Part of a small language model's weights: untied embeddings.
MLP neurons of a small language model. Each row is named by its layer, matrix (gate and up: input weights; down: output weights) and neuron, and shows model dimensions 352-479. Each number is 200 + 30 x the weight over its row's rms, rounded and kept within 0 to 999. A neuron's up and down rows have the sign that makes its largest values positive.
After each neuron's rows, "fires before" lists the tokens most often just after its 100 highest values on Wikipedia text that the model never trained on.

L3.gate886,173,213,220,200,174,188,156,200,256,184,218,216,145,168,170,170,186,192,209,162,224,157,162,203,138,205,154,227,209,207,232,206,181,206,192,172,201,170,213,155,200,193,209,238,178,213,174,221,243,176,291,235,175,198,224,213,166,175,204,232,212,244,174,192,210,194,206,195,146,169,186,204,199,122,232,200,189,210,201,181,180,227,216,168,237,229,220,203,212,159,183,183,225,204,205,229,193,201,177,171,159,223,227,215,163,222,191,166,176,233,169,233,184,199,229,233,177,259,234,160,198,194,178,176,193,168,191,233
L3.up886,179,267,151,156,199,177,152,167,193,231,171,223,191,198,152,143,188,164,166,214,151,237,204,193,136,191,234,128,233,196,149,212,254,189,176,174,219,197,222,214,171,190,201,231,224,179,181,163,213,231,177,212,217,221,200,209,216,164,158,141,129,283,203,215,215,207,180,198,200,202,202,222,213,176,203,135,228,231,239,175,225,253,165,219,217,181,227,169,116,214,193,192,202,190,184,164,194,200,178,140,198,210,216,149,206,200,205,241,209,163,193,226,188,198,211,228,162,221,247,178,215,126,231,190,199,242,211,202
L3.down886,214,198,222,142,232,183,176,222,234,206,212,196,211,231,167,199,251,189,167,194,208,187,233,182,166,203,177,191,218,178,130,170,139,216,226,195,195,210,211,194,181,185,234,233,183,152,226,169,243,218,167,252,209,195,205,193,189,208,181,199,222,193,180,207,218,174,206,194,176,238,242,198,236,217,212,209,226,221,220,220,156,211,163,176,241,178,233,239,202,172,204,163,186,225,160,203,175,236,168,249,178,236,203,213,214,199,229,173,223,229,215,241,157,216,217,208,188,242,189,129,237,181,194,208,198,162,215,185
fires before: "="

L3.gate1192,241,187,241,160,182,180,179,182,205,188,230,208,179,190,213,178,196,213,261,192,205,261,188,232,175,204,154,160,145,205,218,172,213,175,175,206,189,170,194,212,183,209,184,156,180,190,218,171,176,208,209,211,225,231,198,251,194,167,216,254,248,195,186,176,173,227,166,228,190,195,200,190,203,145,178,210,246,159,145,222,191,153,189,197,190,178,209,220,193,187,193,195,199,176,195,169,243,225,198,180,157,259,177,171,198,182,163,216,236,199,163,192,172,160,217,250,182,195,229,173,167,140,189,225,197,196,162,250
L3.up1192,256,155,263,154,182,174,211,266,205,172,195,186,190,210,191,175,196,256,221,164,201,200,186,201,157,165,213,189,201,199,209,182,190,230,199,216,191,229,187,208,184,202,241,187,209,173,209,213,156,246,243,181,274,208,163,187,179,207,197,217,267,191,222,221,193,190,164,224,157,206,200,179,159,208,177,256,206,252,192,212,229,195,166,169,180,214,164,202,212,181,208,131,138,192,204,204,177,183,226,202,234,190,194,268,167,165,222,197,233,187,205,240,158,159,250,155,197,218,196,206,157,165,220,217,224,244,184,232
L3.down1192,207,188,215,185,186,220,131,204,220,218,175,220,155,171,220,93,192,220,250,195,197,187,185,243,238,205,194,151,171,227,187,172,177,198,174,181,241,182,188,264,192,148,215,211,208,166,228,176,240,186,238,164,256,278,148,151,183,197,204,165,241,200,234,225,154,196,147,217,140,182,235,197,254,214,198,197,235,204,224,189,177,205,210,191,154,142,169,227,247,251,175,248,193,208,217,216,200,207,211,182,189,192,202,185,210,210,209,199,181,201,231,195,162,142,154,217,201,222,188,175,181,178,201,177,210,185,189,179
fires before: " |", "°", ","

L3.gate1518,195,209,203,212,187,168,175,203,171,189,167,171,263,208,175,203,197,213,223,138,137,234,208,193,180,201,229,185,192,232,235,165,200,192,223,196,249,197,228,197,245,239,235,161,214,208,207,202,164,181,219,187,229,241,195,185,184,222,204,168,137,217,223,195,216,239,241,206,203,252,170,200,150,183,223,246,200,162,151,228,160,178,219,239,170,212,233,219,218,180,171,253,239,191,159,218,199,220,244,192,210,241,179,157,180,247,208,183,168,206,151,198,203,193,204,211,196,173,169,246,238,195,225,185,210,182,163,244
L3.up1518,191,223,195,258,215,160,152,172,175,206,178,202,146,147,195,262,186,189,183,187,201,209,235,245,181,179,159,188,239,193,200,169,194,195,200,221,234,211,220,224,242,229,249,117,203,218,176,214,232,208,220,187,244,189,174,194,232,195,171,163,150,211,202,223,208,232,252,287,180,181,204,180,202,195,241,218,197,132,191,181,191,238,211,241,198,156,195,183,244,171,209,222,215,218,197,223,219,232,207,221,192,180,216,167,230,185,208,149,237,253,201,151,239,193,227,176,176,131,173,259,188,215,206,204,189,177,177,200
L3.down1518,214,190,265,261,147,211,241,209,231,164,168,166,183,192,220,196,168,236,220,163,195,189,214,147,191,164,199,183,142,181,235,182,222,213,201,227,224,216,203,208,226,202,210,224,217,204,203,170,214,208,233,206,196,260,280,160,107,212,269,207,247,237,236,175,193,195,200,182,180,182,184,161,169,178,156,146,180,175,173,238,145,198,211,242,233,202,219,242,187,182,230,225,198,170,184,178,176,183,233,227,181,242,222,181,214,229,235,193,165,211,203,183,235,190,226,175,209,160,176,156,177,173,208,134,184,178,174,187
fires before: " 0", "  ", " |", " 1", " ("

L3.gate1980,247,169,224,215,195,165,189,146,222,172,207,203,199,263,251,174,163,190,283,200,141,194,171,264,223,208,212,234,213,223,170,114,211,186,212,268,239,213,207,211,139,215,214,200,180,199,150,203,209,198,197,188,233,209,187,229,207,130,201,239,226,210,136,229,145,179,186,198,223,104,208,205,207,202,216,194,212,209,224,207,251,237,210,177,231,161,181,186,191,214,202,154,175,203,207,228,212,206,230,249,184,150,199,166,158,196,238,183,166,213,187,235,180,196,197,148,210,195,141,208,173,176,189,232,179,205,200,201
L3.up1980,186,149,166,204,198,186,215,178,223,226,185,210,196,160,224,236,188,238,223,227,240,234,200,178,193,194,171,200,158,150,202,146,208,200,219,222,216,221,253,217,219,214,267,224,215,182,167,195,192,236,190,184,213,212,202,185,186,192,179,212,193,237,168,233,156,158,207,205,216,188,208,183,234,133,162,285,185,229,222,187,232,196,176,219,226,217,154,239,246,200,187,191,171,229,112,218,239,246,189,225,176,184,205,212,189,198,194,192,208,229,251,266,205,186,226,197,189,213,199,239,167,201,142,212,161,189,228,243
L3.down1980,195,104,209,212,184,243,185,203,218,245,199,182,203,205,227,210,195,185,142,238,199,213,215,238,207,210,186,222,191,258,198,155,179,179,201,185,198,217,153,217,149,260,151,163,192,158,192,195,184,174,214,191,185,201,164,210,220,191,194,202,180,186,176,215,232,182,174,232,198,184,247,183,223,250,192,139,202,196,126,191,247,151,200,265,201,196,165,202,186,167,196,212,196,181,218,232,204,187,213,179,242,188,198,169,186,186,203,166,254,172,186,211,144,265,161,230,179,194,221,224,213,173,216,182,246,165,133,194
fires before: ",", ".", " he"

L4.gate1923,156,196,210,215,199,172,139,164,235,230,226,153,216,203,221,205,221,224,261,159,210,203,249,174,232,179,210,176,183,185,195,229,141,137,199,190,223,246,236,188,202,193,179,201,186,217,216,178,209,154,169,223,198,228,175,235,199,157,186,123,210,215,220,204,247,161,207,180,184,254,208,150,185,178,238,225,258,187,183,224,203,263,206,229,245,229,206,218,177,243,167,219,186,218,215,186,183,156,207,160,198,232,204,213,183,202,191,188,174,213,165,209,220,202,206,233,133,167,235,219,186,173,263,203,189,187,188,204
L4.up1923,249,224,217,145,168,203,239,216,149,222,178,158,256,178,183,205,189,171,236,246,200,192,189,162,209,215,188,225,200,227,193,182,190,198,245,229,198,206,190,165,173,210,233,251,185,209,157,231,245,217,215,144,226,211,216,208,197,188,152,223,206,172,162,182,172,219,176,190,193,204,147,186,172,212,223,225,198,216,242,182,223,169,155,167,234,205,273,212,167,233,179,194,240,216,174,205,182,237,191,217,152,180,275,193,209,167,177,242,179,221,175,139,192,195,244,251,175,229,214,283,187,260,200,219,211,209,232,178
L4.down1923,243,212,143,274,214,183,239,242,204,207,225,209,182,206,181,169,225,229,218,163,191,186,178,204,204,217,261,201,216,164,181,158,233,203,226,179,201,267,199,239,188,194,214,136,128,219,253,197,158,153,297,232,152,175,135,227,206,187,244,186,157,175,158,183,198,218,238,176,258,156,177,185,250,218,184,179,242,164,227,248,267,212,187,162,175,155,176,209,233,155,152,220,198,190,201,203,212,198,191,162,258,235,187,273,164,201,237,204,200,218,169,230,195,228,134,214,220,205,184,142,181,189,203,251,244,204,172,191
fires before: "s", "t"

L4.gate648,234,163,209,259,170,222,181,162,190,174,170,193,187,146,217,199,210,218,121,151,234,171,192,248,224,224,189,250,221,246,217,229,211,216,218,228,210,187,211,180,135,198,191,225,243,221,244,186,193,191,224,215,251,167,208,178,205,213,241,216,248,155,171,213,205,205,201,209,188,201,199,184,201,257,201,173,211,227,209,171,218,175,171,231,220,193,183,200,215,182,204,194,174,191,210,210,163,163,212,141,194,155,232,222,202,184,221,210,197,185,193,205,205,278,237,269,207,199,230,228,241,196,208,199,209,191,197,157
L4.up648,230,237,167,207,213,151,133,205,200,201,212,151,211,180,236,241,194,286,183,189,204,218,182,230,217,274,170,203,191,206,239,248,191,181,173,161,207,205,168,238,159,198,276,150,162,234,210,183,150,205,191,178,255,265,148,193,193,215,164,168,237,182,224,192,203,169,180,218,236,210,192,209,245,222,149,180,218,183,235,202,183,192,167,162,225,209,168,179,211,157,171,215,182,258,198,183,229,197,222,215,203,228,232,174,188,228,190,132,169,211,179,198,186,217,210,206,189,163,202,189,184,214,203,197,196,218,148,164
L4.down648,126,160,193,210,220,165,168,191,201,199,170,221,170,227,230,195,196,189,192,248,308,196,179,200,169,158,178,304,174,243,223,177,223,160,212,254,208,270,186,227,270,172,213,184,257,228,211,198,175,187,189,194,180,180,90,213,201,218,213,225,181,198,180,160,187,201,182,197,195,230,235,186,232,203,201,244,216,157,212,196,217,242,182,206,230,194,170,135,229,150,223,213,183,190,210,175,167,199,197,217,182,174,194,163,243,233,167,211,196,194,190,188,230,197,156,222,226,279,165,231,222,181,190,187,228,190,178,199
fires before: "=", "\n", " the"

L3.gate435,275,224,152,229,184,158,228,215,197,146,198,213,270,206,255,243,168,227,202,198,258,235,166,211,170,185,181,120,189,184,203,170,195,203,204,264,198,202,196,140,210,242,144,138,225,202,200,164,193,202,177,173,217,222,189,190,169,213,184,213,217,194,239,201,256,218,196,265,202,240,210,195,268,178,176,195,149,204,201,202,186,184,216,135,150,244,189,120,157,270,216,159,222,189,265,233,220,189,214,215,194,181,184,216,205,203,203,208,246,195,172,191,241,214,180,158,242,179,192,187,218,214,192,222,205,218,201,229
L3.up435,227,240,229,223,179,214,258,232,192,234,184,166,153,246,146,265,208,211,175,184,318,204,262,205,184,218,198,184,225,178,215,187,222,244,186,217,207,176,164,206,201,163,180,174,230,253,236,229,191,157,185,222,184,185,175,222,228,202,164,194,235,185,198,233,255,202,213,237,212,186,189,166,160,163,222,199,202,214,180,203,252,193,202,173,246,200,176,185,169,212,171,204,179,207,222,175,223,140,176,157,219,251,202,243,236,229,186,224,208,223,250,210,250,216,174,193,195,139,158,187,247,242,199,253,220,199,215,202
L3.down435,187,233,210,181,206,250,220,196,179,149,197,227,210,226,259,203,214,209,219,206,220,205,131,166,214,182,195,201,197,157,202,194,153,196,197,214,217,212,218,167,184,222,170,208,199,170,217,167,221,168,191,184,240,207,95,163,189,249,188,201,195,177,193,221,153,217,188,228,179,196,146,178,212,263,222,198,182,200,168,175,155,201,216,202,229,209,186,246,209,201,197,166,208,190,215,163,208,174,264,226,208,195,235,207,177,165,213,196,189,218,225,176,181,187,215,163,181,253,264,150,179,177,163,194,213,185,183,221
fires before: "\n\n", " It", "=", " He", " The", "The"

L4.gate856,235,194,228,188,212,223,193,241,208,210,213,260,241,175,222,202,191,180,176,261,212,226,209,242,221,218,231,164,225,245,195,197,220,225,195,203,178,171,207,281,199,206,150,263,241,185,244,234,150,233,194,275,252,194,274,199,187,228,214,186,149,193,233,173,178,174,191,194,263,172,280,202,190,229,215,170,164,147,197,182,228,162,194,211,245,232,213,196,199,177,193,134,237,131,142,164,183,229,182,120,238,155,222,164,188,215,250,179,220,170,166,197,213,162,204,192,143,201,209,198,212,195,233,153,221,181,176,215
L4.up856,222,177,210,178,227,177,247,251,225,197,181,241,227,213,238,249,228,208,149,224,249,148,204,160,200,194,160,161,251,178,175,195,206,225,182,182,194,197,200,220,219,235,235,139,185,211,166,175,152,209,160,188,210,189,184,173,165,255,224,169,213,197,159,221,163,211,266,220,233,159,240,186,195,210,205,185,233,216,134,177,213,170,150,202,209,186,222,222,172,164,210,223,200,211,183,242,187,201,202,132,238,177,233,237,213,185,202,245,178,211,216,255,145,166,175,199,142,191,137,198,203,166,214,142,214,189,221,249
L4.down856,206,152,245,253,169,206,241,115,187,210,171,179,238,138,207,168,213,223,195,273,169,185,210,241,237,163,238,189,142,184,174,163,203,237,171,215,177,235,234,184,186,186,176,236,216,176,185,208,232,192,247,205,225,215,118,189,153,211,219,214,232,180,181,193,219,203,186,145,211,187,200,171,250,223,219,183,186,174,221,191,233,223,236,189,127,237,193,203,257,168,242,191,202,199,197,224,253,274,204,223,185,173,225,210,239,171,169,211,245,218,192,211,198,151,227,209,271,177,209,209,235,180,160,209,232,164,131,221
fires before: "\n", "  ", "|", " 0", " |", ";"

L4.gate788,204,187,196,197,211,206,153,148,179,219,157,199,196,170,147,196,171,199,207,243,230,189,228,171,179,148,176,199,241,180,225,182,217,161,224,184,208,290,200,254,138,229,232,176,243,178,181,183,240,190,201,199,192,154,170,202,215,175,187,172,180,211,224,187,154,178,165,213,172,166,199,235,198,192,235,163,176,209,173,191,202,180,212,151,234,290,197,176,229,191,198,234,194,208,204,189,184,165,198,158,164,207,230,229,219,184,274,188,185,189,158,210,225,207,199,165,215,200,206,187,180,185,208,246,217,200,181,151
L4.up788,233,247,217,214,185,145,153,174,191,157,153,186,219,172,163,195,185,243,159,197,211,186,238,259,183,197,220,143,255,203,155,202,200,213,213,247,218,201,200,207,189,174,163,175,203,221,243,216,215,188,244,192,153,208,218,177,186,183,191,164,122,208,198,196,128,192,214,254,190,229,189,169,292,240,221,170,210,240,211,187,211,189,198,148,166,221,218,241,205,216,173,218,235,217,222,221,221,172,180,159,207,206,192,204,163,264,220,186,253,171,203,203,265,179,210,192,202,185,202,241,243,154,204,196,203,216,178,153
L4.down788,204,178,157,151,194,210,184,204,256,201,207,213,171,213,136,233,162,219,201,189,195,225,161,212,240,194,171,222,210,190,207,199,178,185,181,211,200,214,238,233,259,281,161,214,198,151,188,202,210,226,203,183,187,162,250,231,171,124,140,160,188,184,184,195,180,195,189,189,247,201,225,217,217,162,207,181,198,199,232,194,194,244,176,225,158,227,153,224,241,182,199,229,178,163,199,190,180,210,175,174,197,231,206,188,210,196,203,184,191,176,202,236,146,188,217,215,169,186,164,169,236,239,179,207,190,162,202,177
fires before: "\n", " |", "a", "}", "  "

L4.gate1537,212,220,174,155,191,221,120,161,222,182,172,207,189,212,191,191,207,197,207,226,230,235,201,186,228,147,193,183,181,229,191,192,224,168,195,180,203,178,178,175,212,272,247,194,225,203,179,233,191,192,187,159,240,243,159,220,209,151,176,195,201,182,217,216,169,245,185,216,190,209,243,207,226,157,157,206,234,204,206,191,200,220,212,236,218,234,217,228,169,203,274,250,192,231,234,211,199,201,195,238,186,173,163,193,188,159,195,217,201,204,193,231,227,211,180,169,207,203,169,187,184,160,204,199,183,229,211,226
L4.up1537,227,187,226,157,206,107,166,250,133,155,217,223,145,147,229,244,206,183,210,271,196,154,217,168,201,180,227,178,198,210,155,201,194,172,220,228,164,252,205,164,192,182,227,174,219,211,196,225,203,254,192,186,185,239,228,188,221,194,187,146,216,178,231,192,151,204,199,181,189,249,244,213,212,233,223,209,210,168,205,212,261,181,202,210,166,190,168,184,177,193,263,203,145,226,219,242,187,225,158,269,183,186,181,226,174,209,226,201,207,190,188,209,181,165,250,204,230,205,177,222,175,186,196,196,183,270,196,189
L4.down1537,220,232,200,190,174,307,196,211,199,190,195,222,194,207,196,204,220,191,188,217,205,228,229,170,139,187,213,254,164,218,197,146,225,186,247,188,218,198,189,240,232,244,187,207,221,183,200,192,147,168,187,219,202,194,109,208,258,173,177,193,196,143,214,205,194,205,270,200,192,197,232,252,195,153,196,184,179,158,243,272,182,123,207,233,190,157,171,125,190,156,166,236,238,157,215,183,179,218,205,206,208,152,199,187,191,228,229,150,221,185,243,208,188,188,205,209,184,221,187,234,165,211,209,219,249,137,173,207
fires before: ",", ".", " of", " and", " 2020"

L4.gate2025,228,237,205,254,137,135,192,186,219,206,199,186,202,198,130,171,178,212,156,181,198,240,191,204,175,234,199,214,227,217,178,179,188,219,151,193,218,197,168,206,170,173,194,210,213,229,197,199,189,297,168,164,201,240,205,205,253,129,240,199,217,231,238,217,171,183,150,245,180,187,161,232,246,215,223,228,232,126,166,183,207,178,191,197,230,205,216,154,215,217,215,220,238,90,204,138,204,244,172,202,219,157,227,178,213,188,247,167,202,238,172,206,178,127,156,189,227,227,250,216,204,172,192,204,222,199,189,236
L4.up2025,220,209,176,193,148,148,210,203,177,144,170,260,224,188,187,275,163,184,228,183,190,215,193,155,207,252,168,192,158,186,191,239,209,196,143,191,173,237,204,226,183,228,226,230,226,280,175,182,193,186,278,166,157,197,199,183,232,259,227,261,219,228,220,175,222,248,157,191,214,196,226,196,222,197,157,181,191,174,196,185,147,197,179,248,199,203,203,221,148,262,187,222,226,207,237,184,176,216,167,197,188,206,184,179,212,181,225,202,180,219,201,190,177,220,284,206,160,227,280,181,181,178,225,175,212,230,205,194
L4.down2025,182,215,143,173,220,157,200,183,141,282,161,177,246,212,139,186,172,158,209,202,208,184,214,205,205,205,219,175,210,252,206,174,184,193,165,188,223,175,238,175,193,189,212,206,164,155,248,154,199,216,206,231,205,222,181,201,207,156,197,176,199,157,169,195,145,156,197,176,209,164,204,248,222,199,218,244,208,189,215,177,228,200,233,179,244,233,199,226,196,158,158,218,224,227,215,192,182,178,226,248,197,219,227,177,189,183,227,216,185,237,184,216,135,226,153,223,245,203,210,232,225,212,128,210,185,168,222,171
fires before: "="

L4.gate1580,175,212,187,215,209,232,191,221,227,166,219,198,211,230,256,152,159,200,233,190,201,200,213,203,172,241,218,140,211,176,160,204,140,189,183,163,217,212,257,197,225,212,224,197,194,164,178,228,232,208,146,189,177,240,197,184,163,224,191,178,211,195,187,220,214,184,189,192,145,180,176,212,191,199,185,179,181,186,164,209,203,237,197,224,191,194,157,232,163,203,160,218,239,171,201,197,243,231,184,235,122,200,198,187,191,173,224,190,150,193,171,187,149,139,197,235,183,197,219,215,222,233,224,212,179,195,236,170
L4.up1580,251,192,173,189,173,196,238,191,255,202,174,195,277,172,199,158,229,195,175,184,236,205,205,189,186,198,193,171,242,227,215,207,150,211,157,191,235,214,194,216,207,174,282,194,239,239,218,207,207,181,201,181,148,205,220,223,177,187,150,224,240,220,167,171,210,207,188,190,232,228,171,243,178,211,218,202,172,200,220,220,211,197,173,231,152,198,197,276,207,169,187,196,185,214,225,226,179,191,197,184,189,203,213,230,187,181,224,199,193,196,196,217,197,125,168,197,205,174,223,214,155,219,200,233,201,233,150,224
L4.down1580,204,174,243,174,197,172,178,207,181,217,196,272,145,217,185,165,191,281,196,199,205,204,202,182,153,169,227,172,238,228,237,194,180,196,220,202,197,210,166,223,197,225,205,193,210,145,194,185,181,204,270,178,180,234,121,167,224,234,161,216,195,160,250,211,256,191,167,197,197,164,203,195,203,218,191,166,185,181,220,241,223,263,230,204,215,214,141,201,165,206,192,188,197,168,168,164,210,210,188,205,180,240,213,269,183,223,164,214,216,144,203,167,179,217,229,207,179,216,220,162,218,192,216,137,221,214,253,112
fires before: "s"

L3.gate746,192,234,195,224,234,212,186,226,167,180,257,193,236,209,252,217,223,217,251,206,154,171,199,186,188,208,137,191,151,200,181,186,216,243,146,207,265,221,168,202,198,199,224,221,210,186,171,185,221,175,180,202,173,179,218,218,167,142,144,212,205,177,167,233,181,204,187,247,185,214,184,232,224,184,163,274,244,204,154,204,151,180,159,181,162,252,234,242,198,225,219,213,241,216,223,156,219,198,184,185,265,236,210,179,208,184,131,200,170,187,222,150,191,208,204,175,198,213,205,209,212,165,249,245,185,221,202,197
L3.up746,166,169,214,253,195,124,220,179,209,200,199,188,204,196,239,230,130,256,149,176,193,202,197,225,206,121,219,192,202,206,164,206,222,190,184,203,244,272,232,205,192,212,239,206,161,191,215,217,227,205,179,186,205,193,243,251,231,217,177,229,165,149,189,195,199,182,160,198,178,170,184,219,158,219,152,203,212,251,235,212,176,187,214,196,170,164,202,207,197,187,180,207,237,191,168,192,180,201,222,202,193,168,223,171,144,236,195,253,215,162,220,183,164,236,155,208,146,214,171,244,188,182,156,233,189,164,212,205
L3.down746,188,227,228,207,201,141,198,234,218,206,107,199,199,157,167,178,223,211,184,250,177,200,191,248,192,185,215,221,176,239,205,175,238,207,187,172,294,230,201,235,215,228,213,178,198,184,212,178,197,198,193,205,162,227,212,217,224,205,211,262,240,141,228,181,240,196,164,210,159,204,240,232,192,196,208,211,166,203,205,203,174,208,167,191,201,156,185,160,173,206,155,183,200,194,174,211,173,175,208,212,208,206,202,247,204,193,170,216,239,151,172,244,189,238,203,184,224,211,168,195,195,216,160,209,159,187,183,211
fires before: " (", "u", " Su", ",", "s", "ō"

L4.gate1201,195,213,215,269,258,200,170,202,225,273,220,234,158,186,161,178,208,199,194,229,205,171,215,205,211,204,162,202,189,164,195,199,223,164,211,243,217,170,196,152,280,140,217,201,203,197,234,215,208,234,184,191,210,220,186,202,177,205,174,174,151,165,177,214,202,198,190,156,184,141,175,189,200,166,212,188,235,237,174,187,154,201,198,161,208,164,166,204,239,214,129,221,232,203,121,153,178,228,168,162,182,222,192,231,151,266,220,182,199,217,208,183,214,198,190,226,209,224,204,201,234,242,195,208,214,202,193,223
L4.up1201,207,189,256,213,252,212,257,195,194,234,171,220,159,202,182,223,195,200,213,192,221,187,165,192,224,150,217,203,257,247,176,199,234,185,202,262,220,247,249,200,197,135,222,223,188,216,174,170,159,184,186,240,255,246,217,213,216,210,223,185,204,145,184,176,165,166,254,164,217,219,189,233,189,166,197,200,171,197,169,224,241,184,208,142,182,198,128,217,210,222,155,183,230,168,184,189,184,176,198,243,202,210,145,252,206,218,182,206,212,175,220,195,276,178,268,181,182,201,239,180,230,220,182,213,194,172,238,154
L4.down1201,212,225,222,203,191,198,184,180,192,217,163,211,199,134,138,189,222,144,190,244,209,164,208,179,170,241,157,183,233,182,212,197,199,232,213,196,188,271,234,191,172,217,130,223,215,216,198,222,182,195,158,282,213,169,211,179,208,210,196,211,213,253,198,201,163,217,234,177,197,189,166,218,260,213,176,219,216,208,186,234,246,213,208,187,127,198,192,221,200,195,208,122,149,213,168,185,177,175,234,233,205,271,237,228,174,231,172,178,248,206,245,179,188,194,229,178,151,195,192,185,170,174,222,169,162,210,233,267
fires before: "\n", "|", "  ", " Bronze", " Silver"

L3.gate260,251,236,200,227,247,193,227,200,162,218,171,157,162,215,168,191,142,180,208,238,225,173,182,212,176,215,224,200,154,163,236,177,220,173,176,237,231,184,149,178,232,175,205,197,116,238,201,184,180,167,190,149,173,173,167,260,219,213,239,244,197,185,217,224,213,180,217,181,198,181,226,256,164,224,208,235,200,218,249,215,222,133,180,160,204,216,209,193,170,181,220,199,201,188,201,165,192,229,180,222,227,191,173,185,208,198,218,190,177,197,200,249,205,156,183,231,242,199,222,218,252,212,187,225,248,213,177,207
L3.up260,185,221,187,180,206,231,200,130,191,221,172,196,277,209,228,234,233,168,201,204,156,210,241,197,197,204,239,251,213,229,191,189,192,262,187,215,198,132,247,145,207,254,165,204,200,190,199,237,212,158,184,199,212,242,163,186,229,224,173,217,264,188,206,196,201,116,248,216,160,232,197,232,215,172,209,154,185,250,217,248,173,187,171,198,139,186,232,225,176,161,148,218,192,153,174,223,229,177,173,185,209,218,188,211,186,190,178,218,207,181,164,208,230,175,200,244,240,222,203,211,186,175,214,234,204,213,202,197
L3.down260,196,202,186,173,249,215,211,117,185,226,180,171,159,210,174,197,222,163,160,212,210,217,234,198,175,293,179,206,240,180,194,182,171,184,221,210,146,201,208,210,230,183,207,214,195,197,185,178,228,181,236,173,239,237,237,170,218,218,194,153,111,176,196,215,218,205,202,277,202,215,193,235,204,149,216,233,168,170,163,241,169,213,228,191,199,185,212,246,220,193,168,236,184,192,209,231,192,240,169,177,243,236,187,231,188,207,215,225,196,177,178,219,228,207,195,196,255,187,200,190,263,170,186,193,188,211,239,199
fires before: "\n", " —", "  ", " 0", "\n\n"

L4.gate453,183,196,211,175,174,202,213,203,187,209,163,246,247,194,163,205,226,175,194,177,244,264,221,198,256,256,182,206,179,195,225,275,227,226,219,188,181,221,198,199,216,211,186,164,178,175,165,203,190,141,207,202,249,189,186,197,171,199,281,158,217,209,177,218,146,173,182,227,128,203,229,203,226,187,204,228,224,267,220,225,198,193,255,175,179,197,191,142,171,191,238,186,224,193,209,180,218,209,195,162,172,180,157,199,204,236,197,226,175,247,204,195,194,246,173,195,196,194,174,240,228,258,191,250,233,198,198,185
L4.up453,246,154,235,175,145,269,224,186,242,259,241,189,230,168,197,194,206,173,190,191,219,238,186,179,219,174,190,291,162,202,198,185,187,199,159,178,243,196,168,186,182,188,178,266,176,187,199,189,150,174,248,233,182,141,220,190,257,210,178,221,164,201,243,180,192,222,185,180,197,216,210,206,191,227,234,209,176,146,200,206,162,225,189,244,245,224,190,163,217,245,192,239,214,218,193,182,208,201,176,143,232,253,176,215,153,211,184,210,169,195,171,133,205,221,177,231,216,127,217,177,188,248,234,216,185,184,181,234
L4.down453,251,175,164,286,223,231,182,204,177,247,144,203,211,234,189,211,163,221,168,214,148,139,216,217,174,194,203,180,171,191,140,248,171,176,171,233,163,221,160,155,162,216,189,188,247,170,190,185,201,181,151,186,203,203,238,135,166,192,146,204,177,206,280,212,184,238,154,229,174,274,186,153,262,182,222,187,166,219,243,196,217,168,200,204,206,178,265,218,223,185,201,210,211,158,248,222,189,183,223,251,220,162,231,183,160,203,166,223,239,245,205,176,197,223,216,182,186,169,178,214,208,155,197,256,196,207,230,217
fires before: "=", "\n", "\n\n", "agen"

L3.gate597,218,193,190,215,200,206,187,235,266,173,231,191,199,227,236,248,189,204,173,199,222,230,285,247,231,220,189,210,191,219,186,178,195,250,162,206,198,201,169,253,210,187,246,203,144,223,169,194,170,216,178,120,148,147,212,173,197,257,189,197,190,192,168,201,195,244,204,190,117,145,202,244,241,208,155,188,207,191,226,201,232,180,196,261,210,178,223,191,178,223,229,224,233,189,161,233,256,196,221,212,162,194,163,204,243,213,230,216,221,186,230,181,209,217,238,217,245,218,141,204,190,243,146,206,252,212,209,236
L3.up597,244,116,163,230,192,215,220,212,189,186,258,172,181,216,235,171,179,246,236,182,195,233,226,239,199,247,264,268,224,187,158,170,217,249,206,187,220,209,217,188,161,189,218,253,201,197,183,159,182,163,194,232,189,246,192,190,140,181,193,218,238,261,215,198,225,170,199,175,143,240,213,168,246,176,152,177,288,197,235,186,196,166,167,219,188,198,218,197,194,257,219,213,221,239,166,167,155,197,181,231,232,281,198,197,217,216,204,173,208,221,173,180,179,186,203,200,218,253,159,179,231,178,184,228,172,164,214,228
L3.down597,207,226,205,199,242,222,218,189,202,184,215,198,184,191,182,145,205,227,205,232,240,212,192,189,146,169,195,180,193,219,168,254,169,225,147,230,222,241,227,141,205,229,223,231,234,189,186,221,195,217,223,253,185,178,12,205,237,182,198,148,179,205,228,199,237,168,230,186,224,224,200,220,130,192,256,223,188,201,179,216,229,210,198,163,197,216,240,197,226,168,233,213,204,223,163,222,230,218,155,198,192,168,233,162,187,171,180,228,224,168,127,213,160,213,179,210,141,197,222,174,185,173,234,212,177,225,230,137
fires before: "=", "\n", "\n\n", " for"